config.yaml
n_head: 6
n_kv_head: 6
d_mlp: 768
vocab_size: 602
norm: "layernorm"
norm_place: "pre"
positions: "learned"
attn_scale: 0.369
tie_embeddings: true
init_std_qkv: 0.0416
init_std_o: 0.0517
init_std_up: 0.0596
optimizer: "muon_variant"
lr: 0.00891
MLP neurons of a small language model. Each row is named by its layer, matrix (up: input weights) and neuron, and shows model dimensions 48-143. Each number is 50 + 12 x the weight over its row's rms, rounded and kept within 0 to 99.
A block is one neuron, or neurons of one layer that tend to fire together. Before each block is what it responds to, as a language model described it from the Wikipedia text at the highest values.

Indefinite article "a"
L10.up17:54 60 38 65 38 46 69 61 51 61 47 63 69 40 49 51 65 47 25 32 40 47 44 30 56 22 64 57 46 44 45 52 43 51 63 46 52 29 66 55 47 48 57 47 59 52 71 54 63 61 60 49 57 64 41 41 66 50 42 43 51 64 48 59 48 48 31 40 51 53 60 49 34 68 56 67 51 43 70 53 50 60 51 53 39 52 51 42 61 64 38 43 41 55 58 60
L10.up63:61 33 60 47 52 65 63 81 63 57 42 40 43 43 50 54 40 52 66 65 42 63 47 48 52 58 44 45 44 69 51 49 30 53 47 39 66 57 46 27 42 59 47 55 41 53 75 55 60 50 53 34 59 46 49 27 33 51 22 31 40 60 60 49 52 58 32 43 52 43 60 44 61 63 44 35 46 26 51 31 56 42 44 55 58 35 56 61 51 47 45 61 35 27 56 26
L10.up96:63 55 55 56 54 50 54 43 54 38 36 50 18 65 53 65 56 54 59 68 31 45 40 44 63 48 55 24 60 51 62 71 59 38 60 58 46 58 57 27 59 43 70 53 42 62 73 55 48 52 78 65 44 41 53 52 51 66 41 38 47 37 67 56 41 72 44 60 43 51 41 58 72 74 47 43 61 38 49 59 61 37 73 54 45 42 69 55 59 59 57 42 54 46 47 56
L10.up129:48 64 38 55 58 54 44 55 63 39 33 44 58 66 33 36 37 46 57 49 54 52 43 44 48 49 38 45 82 50 68 53 45 44 52 81 53 47 69 35 65 57 28 54 47 61 42 40 35 55 49 58 50 49 48 55 51 47 52 48 49 61 62 51 39 53 75 37 50 71 65 67 65 78 46 46 32 42 48 54 25 56 32 70 76 51 59 40 64 45 38 23 43 64 55 51
L10.up388:49 43 24 55 46 54 54 66 56 55 50 72 58 63 49 45 42 52 66 56 53 33 58 60 60 55 60 61 41 45 60 44 61 33 50 33 63 39 75 53 51 51 42 59 51 51 54 43 52 57 56 50 63 43 58 79 47 49 55 50 57 60 72 54 58 25 57 56 44 56 53 29 65 55 48 47 68 19 64 67 63 57 60 65 46 50 33 49 49 66 55 47 52 52 45 58
L10.up403:56 40 26 54 49 52 45 40 59 64 72 41 41 36 46 60 54 53 27 55 39 78 52 63 50 61 43 55 49 66 44 30 64 51 51 42 49 62 66 53 46 38 40 57 42 48 61 39 56 63 38 21 41 49 39 45 71 51 43 44 45 61 55 40 47 42 47 65 43 43 48 59 41 74 29 45 41 57 65 47 35 45 55 34 48 55 46 74 46 31 33 44 23 62 58 57
L10.up466:34 46 50 29 40 44 47 57 71 49 45 71 50 37 44 56 46 55 59 36 56 58 59 47 50 58 49 51 73 52 69 46 56 21 62 44 44 37 35 31 50 70 59 27 52 48 48 53 41 45 41 52 56 40 56 53 50 71 37 48 46 57 42 68 59 49 57 46 32 56 43 77 50 67 45 65 54 47 65 75 62 41 46 66 43 46 47 55 45 61 55 31 55 39 37 51
L10.up486:44 53 40 51 74 49 54 58 55 46 47 50 47 66 57 48 67 46 55 52 47 56 51 46 71 66 56 62 59 32 61 57 63 72 46 45 53 35 58 63 55 34 59 64 59 58 50 37 21 51 35 59 49 42 39 46 40 39 19 46 55 53 50 66 52 38 61 57 50 45 36 50 61 48 44 32 49 62 50 59 56 42 48 48 53 57 49 68 50 46 69 55 51 40 54 49

Word-initial p fragment
L10.up192:34 35 59 59 55 48 39 41 62 45 58 35 43 36 44 37 71 37 47 60 50 54 61 42 51 22 61 42 58 20 34 45 51 55 46 42 59 39 48 57 46 72 46 32 54 63 47 64 63 72 44 46 43 43 46 57 56 45 29 58 40 62 42 54 45 48 44 39 56 60 51 63 60 66 39 43 28 52 46 51 43 69 77 57 52 31 40 52 35 46 20 51 55 48 44 38
L10.up199:73 45 64 64 53 63 58 25 62 48 52 43 47 33 67 46 61 54 49 61 30 47 48 45 60 39 54 42 56 41 50 68 47 53 40 63 36 45 53 42 62 63 44 52 46 52 53 59 45 29 59 47 62 57 38 73 52 56 50 41 45 44 42 49 52 34 51 79 40 49 53 30 56 43 39 75 36 42 58 44 48 49 60 65 46 50 75 53 53 43 42 44 54 45 43 76
L10.up293:67 45 41 56 48 56 38 66 40 50 59 52 48 48 32 65 48 50 37 58 57 74 71 44 25 49 55 31 50 51 43 26 50 58 41 48 42 50 57 38 68 52 52 35 64 35 37 59 38 65 54 77 48 46 51 50 59 59 63 77 69 45 47 38 53 52 46 59 34 28 42 37 52 58 76 45 35 45 51 66 45 56 40 49 52 58 60 53 55 53 71 58 26 31 31 52
L10.up354:41 49 56 53 46 32 54 55 59 64 59 47 31 47 51 62 60 32 43 45 37 51 56 65 30 26 54 68 63 67 49 52 79 51 56 68 55 61 66 07 59 86 59 59 42 34 30 29 39 43 65 52 59 52 79 74 74 46 61 52 54 50 42 45 29 44 46 27 56 48 48 56 70 52 65 46 45 46 42 55 53 43 47 40 45 35 57 65 70 75 39 63 39 45 49 45
L10.up417:44 61 58 74 61 58 57 52 53 51 60 48 60 38 15 47 58 65 40 48 35 36 56 44 36 43 41 45 70 57 56 37 51 59 56 49 48 46 60 32 52 61 37 51 51 37 51 52 24 53 54 53 60 50 43 36 46 72 68 31 55 42 62 55 27 56 57 28 38 55 40 41 36 51 61 39 38 58 64 53 52 41 39 54 19 44 49 51 37 39 73 40 52 59 39 34
L10.up465:52 49 47 44 62 44 70 34 56 28 34 44 59 63 40 44 23 47 58 51 34 61 51 67 51 40 41 39 66 43 66 45 53 62 53 51 47 35 49 37 21 56 43 40 41 42 48 61 70 35 51 75 55 67 68 58 41 47 26 48 43 50 42 56 41 70 44 49 39 41 68 53 33 47 80 63 68 51 38 68 49 57 49 43 66 57 71 63 46 64 61 41 66 60 44 43
L10.up651:73 41 47 69 48 34 34 31 52 50 63 44 57 40 33 64 50 57 43 36 56 54 54 44 59 25 54 76 56 51 52 59 38 69 39 44 60 28 38 42 49 55 43 50 39 45 47 31 25 53 52 30 47 60 41 47 39 60 23 52 32 61 36 43 45 42 61 34 30 51 52 48 59 69 38 61 34 41 60 44 51 52 65 33 51 45 57 57 32 51 52 52 60 70 41 21
L10.up708:38 62 61 57 58 63 57 40 70 54 50 48 40 29 49 43 61 47 54 43 28 44 37 49 57 47 36 51 62 54 33 57 41 44 37 63 43 37 54 43 59 66 60 51 41 63 33 42 32 44 63 51 52 69 47 58 30 42 49 55 33 57 53 44 39 69 17 43 45 45 28 69 49 29 49 57 58 34 72 72 23 45 59 26 34 60 66 46 52 67 35 49 52 60 41 52

End of first names
L5.up176:32 38 41 50 52 34 46 30 29 46 59 56 51 44 37 52 63 48 41 57 58 61 60 37 38 45 51 43 65 49 41 38 55 32 50 54 52 63 58 42 65 44 55 56 35 47 45 61 38 77 55 32 50 41 30 44 33 45 46 35 55 48 30 42 60 51 34 35 32 40 58 53 45 64 45 42 62 38 66 40 34 42 44 50 46 56 45 65 34 41 42 53 37 56 38 47

Indefinite article "a"
L12.up175:41 67 57 57 40 37 49 47 41 61 59 50 47 52 56 43 39 52 48 60 35 48 33 78 59 42 50 55 60 41 55 31 46 36 46 67 52 50 44 68 40 43 55 56 39 54 64 32 50 39 60 43 61 62 26 36 59 51 69 47 24 56 75 26 56 27 46 46 50 35 59 50 29 58 51 62 44 60 56 54 46 53 55 58 63 33 57 38 24 33 46 36 46 48 71 52
L12.up239:43 57 32 42 49 66 63 58 52 55 51 61 36 44 61 39 54 58 58 52 40 64 53 44 47 57 33 50 87 57 61 39 68 37 61 62 72 33 58 36 48 57 63 51 62 42 59 71 62 35 35 27 55 39 55 64 50 46 44 45 52 47 57 55 32 61 52 47 50 54 25 58 47 63 71 51 59 29 28 78 48 57 64 71 60 40 44 69 47 43 24 37 59 49 62 56
L12.up246:54 79 45 42 40 64 69 64 37 39 54 54 52 56 32 29 68 61 48 48 49 43 45 47 31 18 55 40 55 43 57 42 48 54 34 35 50 57 39 55 49 61 43 57 56 62 48 54 57 71 55 35 57 39 48 73 65 54 55 62 72 61 31 40 40 48 40 41 62 64 47 49 49 70 49 50 61 41 70 30 54 59 55 57 34 52 28 35 67 48 54 65 25 50 75 49
L12.up475:47 48 58 63 64 48 50 59 62 50 54 47 42 50 37 44 68 68 28 49 40 58 40 47 25 44 65 55 37 06 44 52 56 47 69 45 52 47 56 52 51 53 31 38 60 48 49 65 62 55 40 54 56 48 34 61 64 61 35 55 60 44 44 27 42 45 39 50 54 64 63 27 40 59 63 64 44 43 69 48 46 48 42 56 33 47 46 43 57 52 52 59 55 49 39 58
L12.up489:46 49 62 50 60 39 62 55 65 50 49 57 37 62 48 43 71 49 60 27 59 37 39 54 52 52 36 31 41 37 50 78 62 54 47 35 62 44 59 50 53 43 61 80 77 59 68 50 77 48 52 54 56 43 36 34 23 39 53 45 41 45 35 60 33 29 67 51 35 48 31 64 51 61 34 51 40 23 38 58 62 57 75 58 57 44 46 75 39 57 86 35 38 62 67 54
L12.up525:42 53 47 42 56 72 64 48 31 53 52 53 60 66 54 49 35 42 55 51 46 42 57 50 26 48 72 45 50 44 58 45 27 58 75 67 38 36 62 22 37 74 68 49 47 49 68 75 58 61 23 51 45 49 59 52 47 49 56 54 66 51 59 67 49 47 28 54 10 52 42 75 56 57 48 51 67 57 38 74 48 63 38 46 46 66 39 53 48 30 11 33 65 65 41 54
L12.up635:41 30 38 44 50 46 44 71 62 48 74 61 26 53 40 54 48 42 47 61 34 51 48 35 62 61 72 43 57 55 62 70 41 33 51 76 58 34 63 53 46 49 56 35 59 46 43 41 40 61 45 27 51 45 29 59 59 62 23 65 30 54 31 65 41 46 53 66 51 38 54 39 39 59 55 58 56 49 71 70 45 45 59 55 66 58 30 57 61 50 80 18 70 60 40 40
L12.up644:74 59 56 29 45 61 46 54 53 47 40 60 21 55 43 40 55 33 51 71 20 63 49 54 41 52 44 50 67 42 50 47 65 31 40 57 38 26 34 58 52 45 25 65 45 47 44 43 57 41 66 61 28 40 36 56 41 64 50 61 70 47 56 60 53 52 47 61 42 36 42 64 54 41 31 43 51 44 46 63 58 61 34 64 74 52 62 46 18 48 49 40 53 62 55 47

Clause subject before verb
L10.up188:58 53 40 28 63 73 41 54 46 36 61 50 59 58 57 41 44 43 44 56 45 49 56 43 37 52 24 41 75 27 46 57 47 65 55 53 54 62 49 56 60 59 32 59 50 52 50 63 48 39 45 43 52 79 56 77 40 35 42 43 35 55 52 54 48 63 53 18 66 48 69 49 30 55 49 38 63 49 53 29 65 57 53 44 48 46 52 35 34 52 52 40 69 49 74 60
L10.up311:58 51 72 46 57 44 50 79 49 65 48 36 43 50 66 41 58 51 42 43 46 55 68 67 43 59 53 42 56 39 39 77 66 33 60 71 62 41 33 49 59 64 66 48 51 35 51 36 60 51 45 43 41 28 45 70 50 67 45 39 41 26 69 39 41 54 57 47 38 46 73 39 48 42 24 49 47 47 56 42 61 76 48 60 34 63 46 65 41 46 36 67 25 41 47 45
L10.up397:59 57 37 83 53 54 29 48 53 77 58 53 60 67 46 29 24 45 49 52 29 37 56 39 50 53 60 46 44 68 50 48 48 50 41 54 45 64 63 47 65 39 43 44 59 37 48 54 56 57 36 50 32 48 58 51 57 48 50 42 31 34 32 57 39 39 49 33 35 36 72 56 31 64 42 58 48 31 47 29 65 39 50 65 31 54 31 40 38 40 60 55 45 45 46 40
L10.up460:43 61 50 58 54 41 54 47 46 54 66 61 45 71 58 64 55 31 56 32 57 49 51 47 40 54 53 45 45 43 63 45 57 30 44 49 55 56 35 63 44 50 40 43 46 66 61 50 37 40 43 40 52 44 45 45 46 58 58 58 38 42 46 42 58 44 57 35 36 53 44 53 61 80 37 57 56 51 34 33 38 42 32 50 42 65 62 57 50 74 62 48 43 70 49 47
L10.up517:70 50 50 43 62 50 63 47 53 60 58 33 61 76 48 40 58 16 40 54 47 30 65 50 51 62 36 44 60 54 53 47 76 50 33 58 61 55 62 46 67 69 51 63 34 54 52 25 59 55 60 61 60 70 53 65 45 71 55 36 33 59 42 59 40 56 56 54 31 54 51 49 27 53 62 53 48 44 54 64 55 54 45 55 46 77 50 64 58 56 47 62 52 54 42 37
L10.up581:57 64 50 45 59 37 59 64 55 54 41 41 71 61 58 63 64 14 46 50 62 32 46 44 47 45 40 66 60 54 63 29 63 39 12 70 36 36 51 52 37 70 42 65 34 58 44 29 61 39 57 64 74 55 39 54 54 66 50 42 48 59 41 52 43 56 69 74 30 49 45 36 40 31 54 44 20 49 49 39 46 35 47 64 42 70 56 50 61 69 22 72 60 49 64 38
L10.up636:72 33 61 44 62 58 37 43 53 47 51 48 46 68 65 43 47 50 39 60 53 41 51 53 55 69 51 23 48 43 59 60 47 15 78 74 45 48 44 54 49 44 51 48 57 46 71 29 52 57 55 57 59 50 51 62 57 73 80 64 26 57 54 56 50 42 48 38 40 68 65 66 51 57 38 47 61 34 44 37 57 56 53 45 32 58 33 54 50 44 44 67 37 47 53 51
L10.up641:44 42 53 55 48 31 57 63 45 55 28 47 62 43 46 55 57 18 52 38 37 47 34 48 35 59 47 61 88 51 65 49 54 67 39 30 50 59 57 40 38 54 58 42 48 53 55 41 40 55 45 41 61 55 45 62 42 46 54 60 53 51 47 54 68 61 49 45 50 54 44 44 36 50 71 50 55 39 64 46 72 38 49 62 60 58 55 40 42 39 25 39 68 39 53 40

Inside proper-name spellings
L5.up704:37 38 47 52 56 51 68 60 53 53 67 33 52 53 47 47 38 35 50 51 46 47 56 28 39 44 37 40 72 39 24 39 64 56 65 41 60 56 40 48 40 69 63 46 41 30 22 57 14 54 67 55 42 47 45 67 51 47 36 61 61 59 34 43 56 54 42 44 55 44 62 61 40 53 69 75 45 42 41 45 30 53 53 68 57 52 33 62 54 42 41 67 46 65 28 84

Given-name endings before surnames
L12.up104:49 35 50 41 69 40 73 54 56 59 64 40 54 47 48 45 42 32 45 42 46 69 50 52 38 57 46 44 38 59 36 42 61 48 38 52 49 61 34 51 59 48 38 41 53 32 58 54 39 53 44 71 44 46 38 42 42 54 41 45 37 67 79 57 49 44 63 41 49 39 54 48 64 40 48 47 43 48 50 49 72 31 29 38 36 59 56 61 53 59 32 61 50 61 59 74
L12.up311:42 47 62 45 41 29 71 43 52 34 48 64 39 51 74 50 71 66 66 61 50 61 53 36 37 43 50 57 46 67 61 41 51 64 47 51 53 35 51 67 48 54 45 33 61 32 69 74 38 51 47 74 63 23 65 39 34 48 33 47 54 57 49 45 69 24 35 59 70 36 52 46 72 41 33 42 32 55 33 48 61 44 41 52 66 66 44 58 71 29 20 61 40 52 56 52
L12.up435:62 41 47 27 62 61 53 35 57 36 66 42 55 54 55 59 26 37 62 81 17 45 57 63 39 46 52 51 58 56 53 51 55 34 27 56 31 43 51 39 56 62 58 36 44 40 53 59 60 73 42 53 45 43 32 45 40 73 63 67 42 65 58 58 35 55 51 50 47 29 61 49 46 33 56 36 57 64 47 63 38 33 45 65 70 64 50 57 43 44 44 52 55 36 51 46
L12.up518:42 44 39 57 67 34 56 52 42 73 48 69 52 57 42 42 59 68 59 58 57 49 68 72 38 58 37 49 51 66 62 37 52 59 64 41 24 50 56 18 58 43 57 49 47 62 64 63 40 55 43 66 53 41 38 55 48 38 48 63 51 65 55 68 53 32 39 64 52 56 51 37 49 39 60 37 38 44 40 53 47 27 48 61 50 55 38 57 65 21 72 35 13 42 41 37
L12.up543:21 44 28 42 43 60 56 40 44 68 75 46 52 61 50 63 40 63 51 40 64 70 48 57 39 48 29 36 56 59 41 37 32 48 33 56 52 43 71 69 64 64 56 32 50 55 38 54 41 68 49 62 38 45 48 70 36 54 57 54 42 81 46 36 70 57 27 50 54 46 40 28 40 65 44 57 55 48 61 32 48 66 51 52 30 68 43 69 57 56 45 40 79 81 74 41
L12.up603:50 65 33 45 59 33 56 44 52 64 50 44 52 62 36 46 29 60 64 56 32 72 60 64 62 70 50 56 43 43 75 51 65 61 33 47 30 63 69 61 47 67 36 53 45 50 64 53 44 70 48 63 47 49 74 40 28 36 38 53 48 64 51 20 47 42 43 50 49 49 48 37 57 53 37 37 40 37 78 66 44 38 57 67 62 66 56 56 47 39 41 59 61 59 58 51
L12.up626:40 34 55 45 44 48 48 55 56 61 72 39 44 53 59 65 53 64 66 51 48 44 49 57 55 56 54 43 35 38 39 19 56 51 45 61 70 32 63 51 62 45 59 40 63 52 51 55 42 46 30 56 49 46 47 60 46 43 55 46 65 56 65 40 56 45 49 48 39 41 57 64 58 45 39 49 68 42 44 60 59 56 35 69 33 67 45 56 26 64 39 58 64 68 56 38
L12.up719:34 27 39 25 49 29 65 39 55 66 46 59 63 68 67 55 73 49 68 76 29 55 52 39 50 63 38 32 59 56 46 37 47 31 24 42 47 35 48 59 48 56 54 46 31 31 49 58 50 49 36 61 62 34 34 62 53 66 43 33 64 37 47 57 60 32 69 71 52 54 47 42 48 68 50 43 51 63 47 59 49 24 62 62 64 76 49 60 45 26 52 66 52 45 31 42

First-name endings
L10.up254:36 37 29 58 29 56 69 51 37 65 59 59 38 54 61 33 37 44 47 33 34 57 49 72 61 40 54 36 54 70 45 45 69 54 36 40 49 51 69 46 87 39 53 32 52 46 64 79 52 48 66 59 50 62 63 60 44 35 73 43 59 55 48 45 36 55 43 40 59 75 30 52 60 27 41 58 49 39 61 54 38 62 50 45 46 65 61 36 70 48 49 63 69 48 60 55
L10.up264:47 51 36 73 31 51 49 46 49 37 56 65 58 59 30 71 40 62 58 66 41 43 66 62 22 42 62 47 61 61 65 36 42 42 55 52 43 56 54 62 51 23 54 43 72 60 33 35 35 58 31 51 42 33 42 53 54 47 47 66 55 39 62 49 78 46 43 72 37 36 51 40 56 42 43 50 31 54 72 52 44 43 40 28 43 45 64 69 51 58 54 66 53 33 63 69
L10.up312:83 49 51 56 43 47 28 57 56 54 38 75 49 62 39 44 71 50 38 46 35 54 38 48 52 45 52 42 61 72 51 52 50 57 39 60 47 55 48 60 59 64 52 51 21 32 50 41 55 80 50 50 36 49 35 50 77 37 68 35 57 44 45 71 58 50 44 40 29 29 60 45 47 51 55 41 56 65 73 52 61 40 48 57 49 57 50 40 43 35 63 65 41 55 49 45
L10.up400:57 59 37 36 55 43 43 63 53 47 47 50 47 38 48 47 51 54 44 54 54 71 56 63 44 59 24 62 60 60 37 60 58 50 19 57 45 56 80 45 60 46 72 45 43 41 39 66 46 85 63 43 52 44 48 68 53 29 60 38 49 37 55 29 63 37 36 35 67 40 51 63 48 63 30 40 43 40 64 26 56 44 66 58 76 57 63 38 58 58 34 58 45 71 47 43
L10.up447:49 47 43 70 71 32 32 43 40 43 73 68 40 69 44 54 56 65 37 64 28 52 62 57 31 50 60 59 40 33 52 50 47 61 60 28 44 62 54 52 56 42 69 45 44 37 55 61 55 48 57 40 42 63 45 68 64 29 51 57 36 29 59 57 52 65 69 42 35 47 38 36 47 35 36 60 39 32 75 51 54 54 23 43 49 57 60 79 61 50 66 51 38 51 45 35
L10.up645:54 51 55 67 60 54 43 47 26 59 39 59 57 55 55 50 46 29 36 56 45 42 49 64 42 70 14 36 57 51 50 50 52 34 43 48 45 61 65 49 56 32 33 27 50 54 51 39 45 59 71 55 40 58 46 62 45 36 29 56 24 25 55 54 56 50 44 43 39 50 55 57 40 32 42 21 53 38 55 39 62 55 60 61 52 52 47 61 34 55 36 33 53 60 48 41
L10.up650:54 44 53 63 18 53 49 44 55 22 49 61 55 51 59 32 47 83 56 48 31 60 55 55 73 57 45 58 62 64 38 32 42 52 65 37 65 35 53 53 71 62 54 71 54 57 47 60 62 59 30 51 15 31 51 63 23 56 52 53 69 62 27 55 54 43 38 41 46 40 43 45 49 64 53 43 61 61 54 55 33 41 59 52 38 68 48 59 61 64 51 43 59 49 56 36
L10.up661:34 31 47 48 61 53 39 46 47 46 56 55 40 68 45 74 32 50 72 75 36 46 47 41 30 46 57 53 51 70 46 58 63 64 38 53 52 33 47 38 42 55 30 42 48 47 42 49 50 71 39 53 49 58 53 54 26 55 30 37 46 46 50 44 52 53 46 42 33 47 49 55 36 45 24 52 31 43 51 66 56 42 49 60 44 66 55 78 76 44 68 57 51 59 79 36

Split word endings before nouns
L5.up15:41 38 42 43 56 44 37 30 31 41 49 46 59 63 57 41 51 61 37 57 49 40 52 42 58 49 40 49 45 51 72 47 68 29 39 71 56 62 49 60 59 54 58 49 35 42 42 44 65 57 45 64 52 49 24 35 63 40 66 45 41 26 56 58 38 50 38 53 51 61 68 40 62 53 41 54 43 41 57 57 28 55 36 27 30 30 41 42 69 63 66 35 38 38 47 46

End of a subject name
L12.up18:60 53 39 34 60 32 59 84 68 51 54 45 44 68 55 24 65 72 44 62 31 48 56 41 58 67 35 71 55 30 74 51 58 55 29 55 49 50 60 35 47 41 53 53 44 33 54 32 56 61 51 59 62 53 47 56 50 42 38 58 29 49 76 63 61 43 66 58 42 45 38 32 48 45 36 59 71 30 40 44 56 68 33 46 42 63 53 48 39 50 61 50 41 54 54 38
L12.up47:62 61 41 42 44 32 36 48 53 53 66 32 30 73 75 47 74 60 82 38 46 49 43 58 60 45 41 35 31 58 71 36 53 41 66 48 56 24 41 65 40 47 57 54 58 52 60 35 52 67 69 25 57 52 46 57 09 51 59 58 48 44 50 61 43 44 47 56 53 43 70 52 61 51 39 50 25 37 51 30 51 54 45 36 47 43 63 57 50 62 55 34 41 46 61 61
L12.up78:50 37 60 42 59 43 45 56 57 52 46 49 51 81 56 36 35 51 57 63 61 53 53 49 48 78 18 34 58 46 46 40 75 32 20 59 51 72 70 46 40 54 47 84 42 26 61 44 69 51 55 47 43 26 50 66 25 53 40 64 42 65 47 52 45 52 71 38 26 55 38 50 64 56 51 50 44 45 72 66 48 55 67 42 44 53 56 59 51 64 49 54 49 61 56 34
L12.up237:52 41 47 31 51 59 54 65 58 41 28 55 45 49 45 41 35 58 40 50 38 41 17 46 49 52 54 51 45 44 65 48 63 31 47 57 43 54 46 30 42 75 67 52 53 56 31 46 57 51 47 62 69 43 47 78 51 33 52 65 60 57 47 51 37 56 41 33 61 82 43 58 84 61 43 60 67 26 58 57 34 59 43 45 38 45 63 64 62 56 50 43 46 39 51 42
L12.up421:74 55 53 45 60 74 65 47 45 64 54 63 56 56 48 47 62 47 50 42 55 49 34 57 58 60 24 38 38 70 55 51 51 56 49 69 58 62 56 46 46 51 60 58 43 50 63 33 59 53 55 37 54 59 36 69 41 42 47 50 45 28 44 66 57 28 40 50 44 31 34 38 56 76 36 29 46 32 40 73 39 60 48 57 37 55 65 36 44 58 37 43 59 37 51 61
L12.up424:61 49 36 41 61 52 38 36 68 67 68 52 56 83 46 60 59 54 43 60 66 40 54 42 54 56 34 63 49 54 52 48 48 61 62 60 45 44 26 52 46 44 72 37 60 42 62 71 62 56 43 44 31 38 49 58 42 39 43 52 63 50 33 42 47 38 53 56 43 65 55 24 58 68 48 46 59 60 61 22 59 51 35 59 54 47 50 64 64 50 60 41 50 68 40 51
L12.up587:47 44 56 40 41 62 58 35 46 56 50 34 64 62 74 29 63 26 73 36 33 48 43 34 48 62 25 40 53 65 54 56 50 52 43 55 40 51 43 44 61 34 61 55 38 51 65 45 53 51 47 53 47 53 59 51 54 47 31 24 57 35 31 51 47 67 77 37 32 63 74 39 69 58 31 54 28 55 45 52 56 62 67 81 42 43 56 58 49 30 31 51 54 56 66 42
L12.up760:31 63 45 50 54 38 49 55 56 41 46 51 58 58 34 62 31 28 52 49 72 73 53 36 69 49 55 60 26 48 81 38 37 49 44 65 31 36 59 45 62 68 48 49 50 63 50 52 57 35 45 53 37 45 38 59 39 52 48 53 55 54 59 52 56 49 73 39 73 34 40 71 57 40 34 23 51 29 58 42 49 50 48 44 63 44 57 51 61 29 61 50 58 47 53 59

Word-initial single consonants
L12.up108:44 57 52 39 58 30 63 44 36 74 21 68 44 49 64 58 69 62 52 51 54 62 38 44 32 43 54 42 31 41 53 58 46 62 41 38 75 53 48 70 66 82 60 56 37 41 56 60 44 51 44 41 47 36 65 45 40 46 40 44 59 69 73 41 33 46 47 60 46 57 38 38 41 17 57 72 46 51 37 62 42 26 55 55 56 47 49 70 67 72 39 30 32 50 48 51
L12.up150:32 43 38 48 50 46 47 46 55 34 67 50 51 24 37 63 62 61 24 48 48 60 36 18 36 40 28 53 68 45 63 55 48 48 42 23 48 51 55 28 29 55 63 58 40 35 37 47 66 49 47 45 59 36 41 67 59 53 53 40 49 49 47 52 61 28 60 16 48 44 40 57 63 50 48 68 56 44 31 68 66 62 59 65 36 79 64 51 50 59 53 38 47 47 54 45
L12.up153:44 67 46 80 49 54 23 53 60 37 56 40 31 64 44 73 37 35 43 46 37 85 49 51 47 35 57 38 57 65 53 35 44 76 36 66 75 52 43 54 44 64 42 55 64 52 36 40 59 42 55 46 45 62 44 43 52 42 34 56 72 71 31 54 37 47 32 58 67 50 59 49 78 38 53 35 59 45 63 49 42 43 36 63 44 48 54 57 59 40 64 62 37 43 54 46
L12.up245:67 39 53 63 53 51 63 44 46 36 32 55 56 62 27 51 65 38 33 36 64 53 45 44 33 43 53 43 50 83 24 35 49 53 63 45 54 52 52 67 55 51 65 52 83 43 35 60 62 50 34 62 42 35 42 60 56 58 32 33 43 47 50 36 72 38 62 49 49 33 54 53 31 35 67 52 44 55 53 41 47 60 56 72 49 45 60 51 53 52 50 43 53 65 48 19
L12.up512:36 66 51 65 44 45 38 63 48 19 52 48 39 46 38 46 80 45 51 34 41 43 56 39 56 29 47 60 47 65 50 47 58 58 43 45 46 50 51 24 69 65 74 35 50 49 61 42 40 49 39 54 70 30 57 56 51 49 53 59 40 72 39 33 54 36 47 63 38 44 55 56 60 25 62 56 69 55 30 46 51 58 65 56 35 67 54 38 44 75 46 34 31 68 41 61
L12.up531:45 45 46 62 35 30 55 35 46 42 45 55 32 34 38 59 40 56 39 51 42 57 57 49 41 64 68 37 42 70 55 56 62 53 42 52 53 64 66 46 36 79 23 56 51 42 49 63 40 47 55 61 45 69 50 34 50 59 42 46 58 48 32 41 45 45 44 32 43 44 49 44 68 55 50 55 80 33 39 47 79 39 50 37 34 62 71 34 68 66 60 39 48 54 49 42
L12.up595:46 51 68 64 51 49 31 51 56 51 42 36 49 41 56 49 77 62 54 66 46 57 30 39 25 48 58 45 33 40 42 44 47 54 77 65 68 43 68 68 43 56 43 69 54 50 52 72 70 44 45 48 47 59 27 50 64 32 37 46 73 63 46 55 56 73 51 30 45 65 56 39 61 53 59 50 70 53 44 66 54 75 65 46 41 53 69 59 49 34 65 40 44 36 53 41
L12.up618:68 72 45 66 37 41 61 31 21 52 38 66 35 31 55 49 54 33 45 38 20 45 70 46 48 47 52 53 55 49 65 43 43 60 54 51 49 50 45 64 49 73 56 53 53 59 49 46 54 57 49 58 42 58 49 66 44 45 33 30 37 47 42 29 56 53 45 54 62 26 54 51 41 24 70 71 57 56 55 46 64 60 57 54 52 52 57 53 45 67 62 55 56 58 40 50

Indefinite article "a"
L5.up246:67 47 55 41 47 37 65 57 44 52 47 38 43 45 26 53 21 51 38 56 52 50 57 48 46 51 50 42 43 52 34 55 23 37 41 61 48 58 54 43 48 46 55 48 46 38 44 49 52 47 48 38 31 61 49 60 43 50 55 46 64 60 36 68 30 51 52 63 46 62 48 36 50 51 42 43 46 46 58 54 55 60 60 45 49 61 42 44 49 49 59 28 50 52 44 40